From a checkpoint of a small transformer trained on Wikipedia.
Size: width 224, 3 heads of 64, vocabulary 1024, 16.7M parameters.
Architecture: RMSNorm before each block, rotary positions, normalized queries and keys.
MLP neurons of a small language model. Each row is named by its layer, matrix (down: output weights) and neuron, and shows model dimensions 32-159. Each number is 128 + 32 x the weight over its row's rms, rounded and kept within 0 to 255. Numbers have three digits each. A neuron's up and down rows have the sign that makes its largest values positive.
A block is one neuron, or neurons of one layer that tend to fire together. After each block is what it responds to, as a language model described it from the Wikipedia text at the highest values.

L5.down271:117129122150137118164073125088119166125176092118093155152111185062134107132131113134164154068103154129093145118141127130231145097127185097155182159133081100211099105146083146144144160135116108173147153086146154098061115126200177096126159134103119053142140125123129157120103095154103154102088162155093105131123156111186143115135079102092106127140110159145158126173110104152076147125086
L5.down678:111113164163102116116163121069089119090217115111084122109119108088134169199107101075115118132114125159113109110120168131130103084156176085150207189147113109155130080126111112090120123131126125202129116101092135179101086111146161102145105151163099187166164168091172108061149088122182124113138123136130111170188090137117131160166135159114141143152108136034111146130180099075150161086149
Responds to: Fires on the final piece of linking verbs and role words (became, become, remained, is, as) just before a following noun phrase or role.

L14.down82:145069113100107095144163087156142091131177064076131115088145108116126138125145155122125108127177118156172141159145137093165124163097126133116105095117152148120075107126089159115165124153117148096152158141146180143157134125078092106057129135090128100151041163070190133141124099116166063075109086157077156130200129134065129060136096123131133118097136146098169088135115138141076022111106
L14.down260:157081063132183179084181198069213117100160136163137145129087083150125143112044099169088126113138104102109143147124132163104141158107144096130064155104097132138132145182177115086049144149080119131144188143181102167096108144150124081142170121129107112113170170087165108131101113160104146109125120086090078160162129069151165116136100073134138129116193145128152112150132163103182155121158
L14.down375:141115081142098113099209155145076177121158106106127157108072093147095109153104110124128130162129136060093106084135117145136225163139136128110142129157138084161130092151108135130111110160099163130057143082126123094152100096117143167090116105114149132164147140076206137207062127206082091100133112152094153133138065127126171110177147154096096110137189118123147091110137108103149133121152
L14.down376:156118113106082112142147169181058081169175172147109099137172079124080125183097203084144132133047072121115100103136190105148119143152092160119148111077089099129109149095113126088140142111085096108148121123097128177129139216102159122160141162119100080150124162096157131144177076072084148118156134119144133053159179135137074091149106078158170138110140158114094139109116136180135122138114
L14.down505:128114084111156144127147081144161183220240139150146121160124125124105136160086113131133148126142123153183157095162155081143131132154132114072139114097141175125134105062112134119098130106167179166105113157068136172084144109113180106150197108168126143131149167153192145152156146181096148124055114147129107158179138101101089120175154109116141162147161081168131128120107080170150129172063
L14.down650:112110175139125150185119116080137176197174208117111091109078135211080148164109136152094219090089134136127108124126135170111120148138117122102091113148135143082090106145112089087105079062124112111109159135123135171151148157103136210122125063128141142079104119096162134114122172138117137127172147159160149151139159122148099159186122140164084127079157164180086128118144122088114104182112
L14.down728:125120065161101176172160131151140105078169144177118208138101103135125143090112062163147122136164136074136139086104076169132141065092103156213124149126125148118101163137147112124130110144104135149141144134068134140103080138098140178172053103128133149135163094131184131076144088074116143161114115157107103220103144165086049121093139155153122148091092128119155157109146102140131132090137
L14.down730:114086106116076167153080157208102137179081170080112118129173068098135183174184121091109108148118127080204100129134142087160137135114160051119148151120123100124130114074115152147148117097137153155118070129104117182124119108125174159131158119142141116165163144129113119163132098134089115082173100124167145103137180174167113152159178099122038108118153118141157131135130127211085114120113
Responds to: Mostly the line break after a "= Person Name =" title, just before a nationality and job (Gambian footballer); also "a" after is or a comma, year digits, table pipes.

L14.down21:154127163148153152128095130111135097126201139118160070141138079171149148165111178163139140138107081145179097157092161120107110193151145144077150159130083131110148083180110105148121163142079094156112131084109125149058120116135103161120156150184094145114073078121119077233162197112113142116095191175146181115154156078117164147103124161116107138114106148103079102136126090142172103116094
L14.down137:088184139138104105151159110104136126145157163085124144099143155086101148130164144160126160131114137140107169139184142117090187142124068100061166156132187087115100117180137156061067113175105106141112138119151102120114081152138132148180124055157155126099142102168147095149154086124126151143092132105080139116163111126173119163053093098118162111105085103130107116100107073119149104098130
L14.down168:124096109107127148164192127112183136126059114169133123151155198147154140164191142161127122156086127122086119147200209120087112137117102128129112130127091135113099169100138134150167082117188128129069147135142152124135142094113149208109161127111152093124142127127080074131095122107150122106118150098127102126178131157184091123156080144149097205192144072141130157133113140074097162176169
L14.down298:160097124153170181121146072150085141152174054133142088144125057128100084205191081121122113094107124095170115126166136165133124138153159173136148165105172106088136160177101128172108112104101129101135162072141106116124174157136134149159155136116180114131203107142185114189161121145084112168139136151133132135162182127170175169110131103094172203123177125082131077111171096101119136105171
L14.down388:140114190110073151122145117141096163125103138115120089112127048066137054124112147100130000145111205155151119152170130121132064122149152090117134158134171118108166129099166107107101124162133167118110081127148172168101174131110122098153131154112187142115109091162124121167171144097167158101129151104090130063125130222102161145146134116141198169070126140150148199055175066153098103157171
L14.down411:095091138159125143062146119110159119122148104172157149103123075115117111078068137114105130111135099114164102173167141152117166129108089085097102150099112112084066154221105088157164151118117096119078113078124153193114140160146169133128160104078157087092109128144097142170073161102147142129133157126090170150151137109125174121139112062113164139127162117125049097112141161076150194104106
L14.down652:068123142143106199145089160130160087199154133112120103121134096114108122138143103187115135094116120172194055122118084120101177116119140118140101112112185083097119185115094136128151108180073078121163123079174164134133135141087120128107156139102120126130117148098189158174173112084114111110131115116110145083157120116100078105209105148124129146133127159080092112111091114197116096148120
L14.down653:116111153171102135127085125067115140142126196128134059108121101169159125081181090083170161138203112161112113107146158171146182137155175122155088155103124129124161139104164100103165123135132094194076116144114110082097137118177143108134107126191104122133123153084192095191179182173145096129117155156147062137074145121145129140115110162104119143114108134176109127179140143117156142124134
Responds to: The indefinite article "a" opening a noun phrase, especially after is, was, as or has, as in "he was a founding member" or "is a single mother".

L8.down432:057098077151127161153147104115104135073102118155102121121144134159106068120151114100101145131049160088146079107152193147129096096147137078132150113146116154176119143165145190121104137185129121097109107097108131103108113063117088113164156144239072139109121171151121089079148081142146130157150109126105134146122131099134139158144104157099087125057139140091092122114121132181083154157158
L8.down476:107149154138154160136091123135135131107075157151105137129198097181142181103083178083147130120102074083150136143145100164110125164125162135077157151151115144181127124107064088162149093080143138117124108144134211157165160154115095190167123179123141131111156149111081114230087127147062076148124078064080126157101111127182136160146097152105142102081140133138115134098085131096089136169094
L8.down482:133143098185206155130121133114122102111140166134150119109145051091131129182114167079125183096148082096165102122103155128129138120138074090072134212109122140062154190137093118126125106107164107136084148173122156146097127105139131151155162138136135075106057073055096171173114127111139085186121111155084092091172129138151144136135131098097108161089142101105059142102067107137119131199161
L8.down685:105125072095117116152095097178155125092099143115074061052124089133128127103078108130096130119113091083114150175128124090132093120118146083110123103109142147099163114136126137109143084149103143115152164161073085148102153103135091125091127170140114118091163175155114130135168095069120110150095124103100142068105096197194083134163089088134143149090087118144038138134058129141137135137173
Responds to: Short word pieces partway through multi-part proper names, especially particles like de, du, del, los, as in De Groux, Palazzo del Giardino.

L8.down309:109086168122101126140192087123141157135112164107153128118122164161090064123144124150133122160105187160125102092092172125109152125127158100129143068137121123114094105119120129120127103135132137120133130156145067210130120196098154091155106174160161167164120158084074140106147080124099113136199156154196163152125156111080187131191180141100061092134111136126110096134135098053083152107096
L8.down338:106087109138136122159159131161138133178097075086101096041140150139144154159121131117144113184130128139171141148153161139154088115130140169161115110151121136073109102096097146139099146133053079160147077081149182143199127138102172132138203122221148167134135061115184161098150076207118190101148144156098105176145151143140232074125149167161074223137165086160125123126127105132065105096143
L8.down453:182138108220102142158110179086163136194113132086139141065127127053127104156131097119133086116152116131094159130148111118116093139044063133086126123098151155109107136110115109149174174134075168172124098071077123147109145097146129126150193086115090144195094144102124136184081137100108149134100183110084110105147137137092143071164104081141077144108113119149106162111118141088082156126100
L8.down675:105147058124113096096150129130114117150143130108123169147102129143138120123089151178123119163124124140138177139118169121096128162114107143190113091156104080076065131158169121123104131120098108185152136108065166121161174051184166136089141121122120113182103141136118063186127174081154109149038123185179157084133175155086155143147087134123140104131059212145108181110147135101082119087135
Responds to: Fires on subject words just before a main verb, chiefly he/she opening a biography sentence (She then earned, he served), also who and had.

L8.down405:107123149130044120134178099095185194160123136154150185090161145109078180095127111110144125089129103156092112166126101145141117127160098093072103131119051097128087177083096145206180096111192154109143086131083166123166143100162111154098115136086101117119103135186146122183116189111111092142157087048124131150145112196098171142120098132083156080105131121136125138121116068126117139202147
L8.down682:120205101161118085078195107132123137194178094094169136113032097110096148139119148118107134099125136172057079133176155103156103086161111131072084066146094087139116092190056107112083177138159093116131108118110139120120102056147131147098125086174086135138141175143132151170108165175142111172130124190195127172121164113099121098173097123149096119026109129070121104118112133135129141143180
L8.down806:107035166142144127169111096142077104165079164111097122161133147118102126076093125072147181134134130091183152087119084113141115054121203120121145149107119095167097070091113109131126103148147104150143096127131109148096138157131144131087171145165162112147135127109126129096138190139143188127114159154081137119102124112161163177150143158116101151090127133122133126101190078090087187115180
L8.down887:129035097088139122143139102111175127170141114130089146070139147114061111116112116149124121160135156109135124106137113155131141182136091177120035149171093127080148120160051129098089108189133088137113116133089101095102131108175157104096112091170110127133136149222164126052075112065104141138153110097092103157097092114145127102123162125124059114096145089162121150152126132137151158126157
Responds to: Closing pipe at the end of a markdown table row, mostly header rows like "| Votes | % | Seats |"; also mid-word pieces (Med-it-erranean, s-al-amander).

L5.down13:119083093144127125114125118119127138184124080077102126145118144174122149148087113064123164119104127080153082095151095126178138128138142095186132129177121143089119155166165161123179144099134202232104201093159070124134155174130153156148123132158105071177113186193165087094173161155100131149056098160167166125120158096172138097125131119120099147168114149096120139072159146176100140079133
L5.down490:164078111101127109103136174041137126139121157167142173183140127115125155078132051175176107189121132094121108152100151178154092105117094083115166137172155166179143103171161104154132128132105134182123118127127167166147113192103171114102055130118144093133115151165144112229107139156145159145092148065161069121105090049101150114116139085158086171132077100104132175121120203134101133097132
Responds to: Forms of be (was, is, are, were, be, being) right after a subject noun phrase, introducing a predicate or passive, plus word-initial un- as in until.

L8.down150:062141142073140168154125217141133098120113100156105156137098115131129121148139161093148119140116115129157150143181105150103128119159111161162180129131173138171121094142112156101160187172138117107108102067155131142133172182049138125136145110154190108139108168173196174169137105152222122094106113136154146144156106197134120150137128214100100143105133151125116170078147070138130092130164
L8.down205:101102146149121127143103109145107103127148164133116145094065123090148099108149105098096159114070153138089133160180091099129207137100094124121069126155171182170140135100117117111166118092136072122063119055146110123181099082079074125138140155133155138049139154166171151162148118124162191095105127115159147120123094115127157166149180182172093117149126099086144093156136098139139127158130
L8.down209:106125203095124118095133093132183108213114155128094224141137113134129083152061149115092166158130151115109202186093161091153129151171103128072123048102104125131112103159125165128135143119111082121072161175170102167125114136125143158091099140193093096109130144192169153189181054123191180077138139176056109143121172139078142116128156175105096165145140114124070090137153150122113134086097
L8.down825:117118134162043144116091128158068130104153108141091068111157141083106096144072130113162129137170132125104174105170148118163088124080126121123094132144115121136098168121115168124147145112170110111160093147160125115169124156067129103099148139085053151129119100165101170219175127137136112100093168103170166123149164117106169203143162141163030153139142119045123109150150135103124078154093
Responds to: The final pipe character ending a wikitext table row, just before a line break, as in header rows like | Year | Film | Role | or data rows ending in empty cells.

L5.down586:144107058159108099085116110138110114119192142153036178124163105149087126142063114090165115167114131157090182139149129034100158119113140123122130094191119111189117135050126069134081118126129143087061131111111161140137058119140119138112124141165112077150106066155175115152124150097164097103170106120137150130158106170181098133139162133157146153144130135140087090181068143241121166167119
L5.down823:127098097125114109102133125128061133124088154137093109116175095156123190154138093108186120115140147095127092194107222131108122134103070154097132117122121121173119097112128092091098151122178121158115100097161085138139111144040058083084151078120068133169197133176153122145159117065149129134197158089149112168133142132155135131208186162117154136110115164126157137111158125146124104148154
Responds to: Short word-piece tokens like m, ob, ab, eb that begin or sit inside words split oddly, as in m-odern, m-ob-s, dis-ab-ilities, W-eb-site, ob-tained.

L14.down47:123095099162123124128110122143165148074062107146145139155151110129111087192157145134130094178172156100149120094159080122082115090145115141128104105141064170085209081137203163118123140137132188134120133174119094160160124139138159137135171146146137074128120161163115101154032077093181139135166140128159114107148120133141135104129065105088103154097193138144148170138164129160149121155141
L14.down170:132066060153115130116121146124102101142183180087160164186088059091126116089084175129094121059113094145104098090104165139123121196173171151134119153134086124109142099182083219107167097130116075129101125140112143128100189132151103130134089124150130087142134148104101064190194098168134136063135168088124086126140104050130145145072106138163106124139142144047079140134104091182113086173159
L14.down173:151161112102110119134141115123141130096122107110140115058048094130120147096172149118148073068096175156109140122102169142180075128120130116083227072164141102196144154105114174093148124161111161155102097171132125147136127144163081162182055126142100118139096139169167127164069086089138109105118131167116164109129125145113143082125133094140102136134044087058140086121160170142104188137094
L14.down606:099130113128108151102111178067148196144107106049118086102160085137083122141084129099155151112140138089150056093135155146137141130133100121149140161114069134166084170159077126081112112146111159104146151145078104149197152116128135095150113183156148115125115043078122125128085138150174120141132131076170159135170127109153132198153116139165166056050156123139125099144126108189114115107061
L14.down626:153162117115158178192107110169138130165074118139117168076102093107208114112115084141110107193143134153118119153148125118123129097129112148112124183146128106135184122067123158132108157164097109129182191125130136172074177217084124108080132166148121126095146118135145169117161081139154151149094122156118157151115167120163144109169124110178141091162156107179094182169118083163097143179146
L14.down671:143094158070162122149131141129109134100066166172189162132133102156207119087126157159108179169079108113214110115093141145113196147206163123149160118083177158087124136201126080193120147102138095151097165099107133133111144140146134136127144147120112102142119163086090085129066081115155079143207133152089117152116120155121105145112089122159065134189169153111151145197118155169127058147088
L14.down803:176092107087144074081136133083120146135181126146135156085109106055116101156100203090101117140104102148121047111148104141100206132120084124081135170130087145073084138134147093151104132175174119109130097119130140131132183143115221176086062128141099140082097106178153134172135120128123147113111116127114105083119108140138171100131116184056135181073124148083113125150090071157141152187146
L14.down847:113124131069160102107143085087087132166105128134120144195108096155137117154065122128123096064146128146082115085162113156103186077157048108151069094150135144105147204162135163131126053135170188185129138097192096042161112146154155177120151131104109093109181070160134158115116150184168156138135099160102143100093109124107132165165132081168089161139165195138152091188089100095137104153140
Responds to: Final piece of a split main verb right after its subject in biographical narration, such as receiv-ed, w-on, ear-ned, contribu-ted, often followed by an object.

L5.down343:150149147173122157204067178135142165116161092086197077121102164138110099046100160132158113110122134102099149089150168138100173083159137164114170102170195094143088115167117166125126130162151154129181148129184100117186134196143194122152093118132138144147126079137126104190105121132178099127100196096189165115133085065149129184139170106178150137134106128163142128168135083098140126123101
L5.down781:149170155145084130180140074112087106129151184163167139094187115110126121129154161161149080090133140075110080110166107105123119079141155120092141102065129069186065064107087094148098135128148160157146106145143132126106142089036251178156113166191121078137109070102162126140162134131075098135141137094070151132087118083173121123193144071117085114176090147117112162100137144092158102071131
Responds to: Word-final pieces that open a descriptive noun phrase, above all the "er" of "former" (a former medic) and appositive "a"/"an" after commas or "is", plus scattered word-ending fragments.

L14.down108:179092104114159063144085135131135124142127142084128099146198093176119172120098142147090154131156132074199169157174135136127145171108112127117121171105094098085096116097127110164158159056134113140151092206188117183104126054144124149073146125129147104193127117121143146001124135122084160113138097115128164144139094127052143098132120118092144112162143125102111101154115073093096079155120
L14.down179:162096130203129140072144110121103154146067169088108184070116118111103123107117107135079128127156136181062156125090199162146163196144135127119129166174117132210103172141160147127135139163116150126071064107134159141128123142083053113094117138121176144088162148144087115160096126110160155154191141179142156101144121105068145125105130114192187144061091141145096060107159104152182143098204
L14.down262:095130127116099183136094160132100052165133174159180125108091168065130129122182099139101135120148160090110141167096068104158116144136151153112110171139145134143122123144123071144101111099122174154171116138117150112218075148132092173127114108148159128118116156086094179094168172162147161084120122143102097084112166209133123095103134110110065100165148162146064088133120123172139105059104
L14.down398:146120175091100129128117065111128190107190108130129085150115121176095072124153175090144123085081195117231131090102117101121168139111080101120110094166099147098141148127125123110139176106134151134076162139139146119174113190113144124123149089139120194170144148177119114121137138167177177082148096144134141161165129149140116175149123117204074127197153113155130094134116080140139180126107
L14.down567:106097177125164112103162149166119153184155108156129151086126128142106111130110103090150092164122110130138147154123154115069104153113131181088147100079116042177133182132065181139168056111110067110076104097154151116051108094162136168086103127060088146113137088124138125075091120177133084083125135114143152088088145108110142200115134099106123100111110092131134124079167084131123149095138
L14.down670:090112154116102116105106126113162064122156097100118126120120108104175105151123128100128122141135163149079142098132156089136175144168139102108125113103164125159125097187055187176079084128124106185163094152123127134104126123104169134169129157099038157104186082138081124105149109088145139160119123216114087131110131150162146074143099112164115118119200170118146150085105089092081128231112
L14.down746:161101086182168119123082068099123124160116120105146125102104133094119142159112124141106117073135148076140113108122160159128070101105096129135126056127160076127178152112101158089114133124148103108140141151151114047164185181160129078145100139155103148057107149104109112162114171117119078108070104175084200210146150188126170146182161124153137114140106120121167145190119129113190141151125
L14.down769:082060168131130150159109108129128133183141110115097140122145118104148117141102054101095156144076118144139156096107114141137148151110097105098110119120195133156147119085168151176091195188166043146090140128153111086175131200175158159135128076155089156085141222132163138186152062130037135107101103146099103057123110137085129126180141123134139132149122131137098132177158122112218124104099
Responds to: Closing pipes at the ends of wiki table rows and header lines, plus prepositions just before a year in biographies (PhD in 1970, launched in 1994); also the e in New Zealand.

L8.down48:105142084127089141083102140104097101137131138124107110179158145163193121168124110148117164120109124135122114101152145095117159091162134167123084154140193200130084048189160124124061114141107098183057128148081199109116087143141160139184114090061116114096110122130168121170095153164116189107117097154096180090119116161213093146169174116138144105150125141161074159133103089110186182200050
L8.down214:095090111127130117122166125141106084141205083122120141199135153149140125191168142116150051133102144110131127170108126076144152105107091162127125117097131077139133158147074106128179099100214170108120110084112107159110093097115098128116114091119112038111122166188170061086130136088094124118164079110119115138144061130169156143112101174123147161162214142071120162150122119123120174125153
L8.down216:127115037133157121193112173156121088152156123046124123114132111102127137113188132152130098132086150171110154100094148158133132087125127148171112125129124128116150176096186092115150093078093147134152128097078211169213121078117183134132092152155163173184086115141150171101188072139139126090140168097062124116158109113180102133163141156154155161138143146145164200142105117137138093112103
L8.down666:151166102095127193140126119139125095120124194183189205141139084099164075045088135091135130152126146139156086140133128122106131107167034165105186069044113167152179123104144132137107122117162163116101148132092150145139107088063125129149135118175114153135179168142129098108161107098137130051054120151114076109123114099171116160096141091107135142123115146173174115174142137123134050167164
Responds to: Determiner or possessive words that will be followed by a noun, often split into pieces at sentence start, such as M-any, S-ome, his, both, two, 's.

L14.down154:179109130167150183133116140137099100101133138132201114212166106150088129055116118167087114064135136079157136168139196113158077105144097120119113132121177119132115121140149126163115142151148164154189142062063106148123140103135099135108166162169086062132138126175148091105164066156150122148147075133177076101108103097092119099096183143130129136128165124169082096099107066179049171171176
L14.down266:151188121099142146186136150159132088133198139126124110192136085125078200121194127115095129124118114128121126174080116111134123120123152125115115080164179155074117174139156104132091102074135130117143100109051146134111095143137118158129152157052125119146113131128147110166152151131120141082139138081128133116140086103091081105127105145159110081095176136161100169133145139182151085184161
L14.down286:145098039152147187097158155083125136124103112130152174144191142078178133100101139063154156153097122074135141139097153178106117123168132146126131161179178088086158090142124157094113123127138104104149107155132138071107145112073120143098138105142118085161109161170155135207107166103138099090144108161169161107117170091047177189174115170142104141077070119082138143102106185119075137126127
L14.down323:126131149145135083146116178151129110181122093116107111152093130137055100083180174104152143129170105117092118084157132129138127127058162193157148162139172171141162171170148146092126116108121148133155101146065142123119147193144112111147132124141078128116118180144180124131117123128122120103087096082153095094130182075146142138158147124118129149140121059150136194117125143157141213145143
L14.down343:148126089099114116176077118110119127142155145142048197125109100178117099145062154127117077151155090155129115086142172151076145094159132134176086105171130106150069141092168162141147158120039151108082154104133123080125169122182209108114151094155104168120148153126135130127176102054100147050147135126085098139175128083153122139107160184146156112160070175157119189135118202102082130103104
L14.down364:107154073074070105135086166123182143138144130155098106175096117140109108154104173104104158104112110121093119049110142111128108112206136142141086137146177100098133151082157135094097126113179128097145097145123183055128136142160073080159123135165121129120193178175142131188130152093100152141159094115067138111116122121098126121086137133141118181162139075135129169113147081143151165139115
L14.down371:124167105122135125096108092093091122073107083104087100113209173109130137109103151117148139166155100131121071180145124128075125062148134115160102164114198184142117154104148101136133108134112206113168138108162116166166161142139103135163153092084099147076098091098114145093110107100109092129107121144159121160169140142175134130091175154134136155143155089167141154093077100127136117075166
L14.down861:090144122109107142127133137126075120130123099147124168163059143113141094105117076081093096119116159165099150114134158185128126072131182145107087122133157167101137132138114126107173101119115068145151126154128078148160149115098123108095120079120121123159182090167073158041087107113111086116081138141141151142083136074121089127176101119167132182145110160152140145115167118120143150159122
Responds to: Forms of "have" (has, had, have, having) used as perfect auxiliaries or main verbs after a subject, e.g. "having designed", "has been", "had won".

L14.down275:123088092182110154117130155100131082180149094109121124109044158148142137156174088077176152127141095125123160087139156104062133144168130218116158156099116163114131113090199176148157118082160193113097094128090070127210103120152145149136139120097197116137149082112093116145115128128118115142077092145085143148112165166112131086093131101132096118148155152142106183093157156148087142146129
L14.down357:144082068126124076138110110167156127046192082154135123145127092162127148094145086145121125119075112120178097117112156102135125098101084222194127123157135166148164199150143132102206157128148112100092103115043179120082132064152112111163192138078106137122076116152165152161125098112126093049115146124182096126110080159116151142065101142152127152122157123160163101156120146123119141164110
L14.down451:112115151142162085129141074122210089150122101120172168127123139193159136140118129157067117140098160113077051133141139091138174088129159129143137168165132168141131194155175136125148154150107113126063163150126122199152170109115163096144123195077117130123118121132130141166119114103107083112087114114107210060086099198100124155143139084116133151144078115140143161175134119221150112112136
L14.down469:143140160165109132099117147134135186054153113148137050089110138132130111123167085163112082139149182141114178139102178076200148097116129154167115150136114075097134104173115101110136087164107104100137070107112132155192126098180157110116087111112142161117109172161137092152191171184151157097144123137142117106116134095138095105172147108175137152090171126101094167184139114149151184145138
L14.down539:143171117110122069080116152142140158150160128167048155137169174138146128100128105090160127115171102160102188163074149145103112095096140107203070132122127130171121139118099094115118144121148111192067078154120108131130181104096112103041150129116089126107110085183110112069197155056143109101193125112122145103107152119067144098116094111103137175144113169087115128112088101180141146083148
L14.down673:176168154114126168123085142118087107093174101093136133168104176112086142131182116086122119097100172165126191056140146132087125135097079100118098199198102158189155094153170123140159149196156143113135125162113106138135157111154047140120144089217087120180106135097111146097116171094087153120139165142132146100113124112106085106141139129110050124165156084138149141140158138138128161141100
L14.down747:115095097135103145159107113158121063079073109105156118141149167149151113069100126116145091090073140104146151180114101108083088096119100090145159127126105192104158096161192198098149122100161124135125101068113176058040098135106156111105077115160123153162095142197195164148133159105114100128158104121124117151061079097181097102133159130104125135128159134127211098182140083096128109143124
L14.down757:118105130103072169123135119050166144147124094091082130143078182076097139159129127143140130119146083105099069147110073138090162192092144100137146100116111075175137126152130144172100182134104132209119131185166086110085155088143131124061113138116166162137133120135089132113102130130158055133035148129100132098079090091144094124136127107112145066131152155178130188128055153085127100086166
Responds to: Fires on was, were or been before a past participle in passive clauses (was erected, were developed), and on a word-initial m piece (mission, member, maintaining).

L8.down155:162089036094091164165103118089089160208198092143123155105126079142152115107106152132113141082166093139110078101186123126063129107170165146170174121162155134154099128189131198141171144090149068152090141107112183133125149139127145114114140157107074138172119171072104065108107090135066213124118196165159143114161120136118108149132155062100123120104131150086103178113159130094171116146112
L8.down180:115135112126136117147169134187121140186085160155083068112127100075102098109120104121140134150099131123155112141160136105183117124135173159117148112108171118109101132139131115100146104183145072180156138177158140149113142151133181139153121106142057119168134168119207066227145109101120114138054113135118190139089086058148127168165131192128119080126076134133158117161187138114116141181119
L8.down592:122094093130074171088102109118112112141144144118071127028123112154169145119111147130115171175124135141159146107130133143132081072126075173141194097115203113183138196149157118099150183110116097158144121076160180163107174176090095086120097154147105108114110056164057155104072126095095170118129096079148157180083188130098130091107127161152123118150125137133149115161127143154163161111126
L8.down626:116151143134131153079111128050097115102078118096108129181148120072100103146114119123149069075126137160151090134149077108106152132149147158152170118173096099123153131181087200087167120077087112168154179094147132145171127117152168050139112141169143109158175140210172083190099140129146126102065178140088093174127126118109088106175084135099189144138081173092157102111130076129158172161075
Responds to: Final piece of a verb split into word pieces, right before its object or complement, especially provid-e/-ed; also t-ook, t-old, m-ade, sig-ned.

L5.down22:129140134164111145135114174142143148148096097132112138080180164123103126147099137130099155144151131112156075161131144110163181104154163141065109141076127139115098166167165217122163114113143127168166113133109171119111123133113181163114154137118119111135107141094139123040185129112090164085084125134070045128156140115117128151074089136142065065108132125142102128133135105125126079150105
L5.down359:160172117103116131131077132116114142137170139143085094173098153123134127179166105154170127118096133154183137144102149145152165032156145129155142103075152113167093087186099124143140115122092123135115117185132165151137083178099119135136125098128128078082109130106164122167187086132110109091076169232166100150146162146154072139091163084105158178130132150114128167098092091139088120172154
Responds to: Mostly the articles a, an, and sentence-initial An after is, was, as, became, as in "was an uprising" or "as a gift"; rarely name fragments (I-ra) or words like Former, own.

L5.down381:091096127157126143091119149166111086092143171140166163124082132105106098116065086142096126172129164112107160128097074105141177112150133108104194132201116148143132167129138158130146137105114149151113099125117133117136143124132206131117141125127156118147120185113148116148189149113191135133060132129074116127105086171162101197126166179139106113107125148101111148096128048161133104094123
L5.down425:123083148140060107073155125123106074133099188172065122138119170145157089117164127078139143142104170133163134102077095131098155164109110113133137135091147204176121086153178146150138164134177107146103102096145135124164130139070097162146148145152148150126102118174063153132101155105117219174094070165161223114141131115140165159142145218146125147125138145147119148113174146123128120093083
Responds to: The closing pipe at the end of a wiki-table row, just before a line break, in stats, chart, census and filmography tables (e.g. "| 10 |").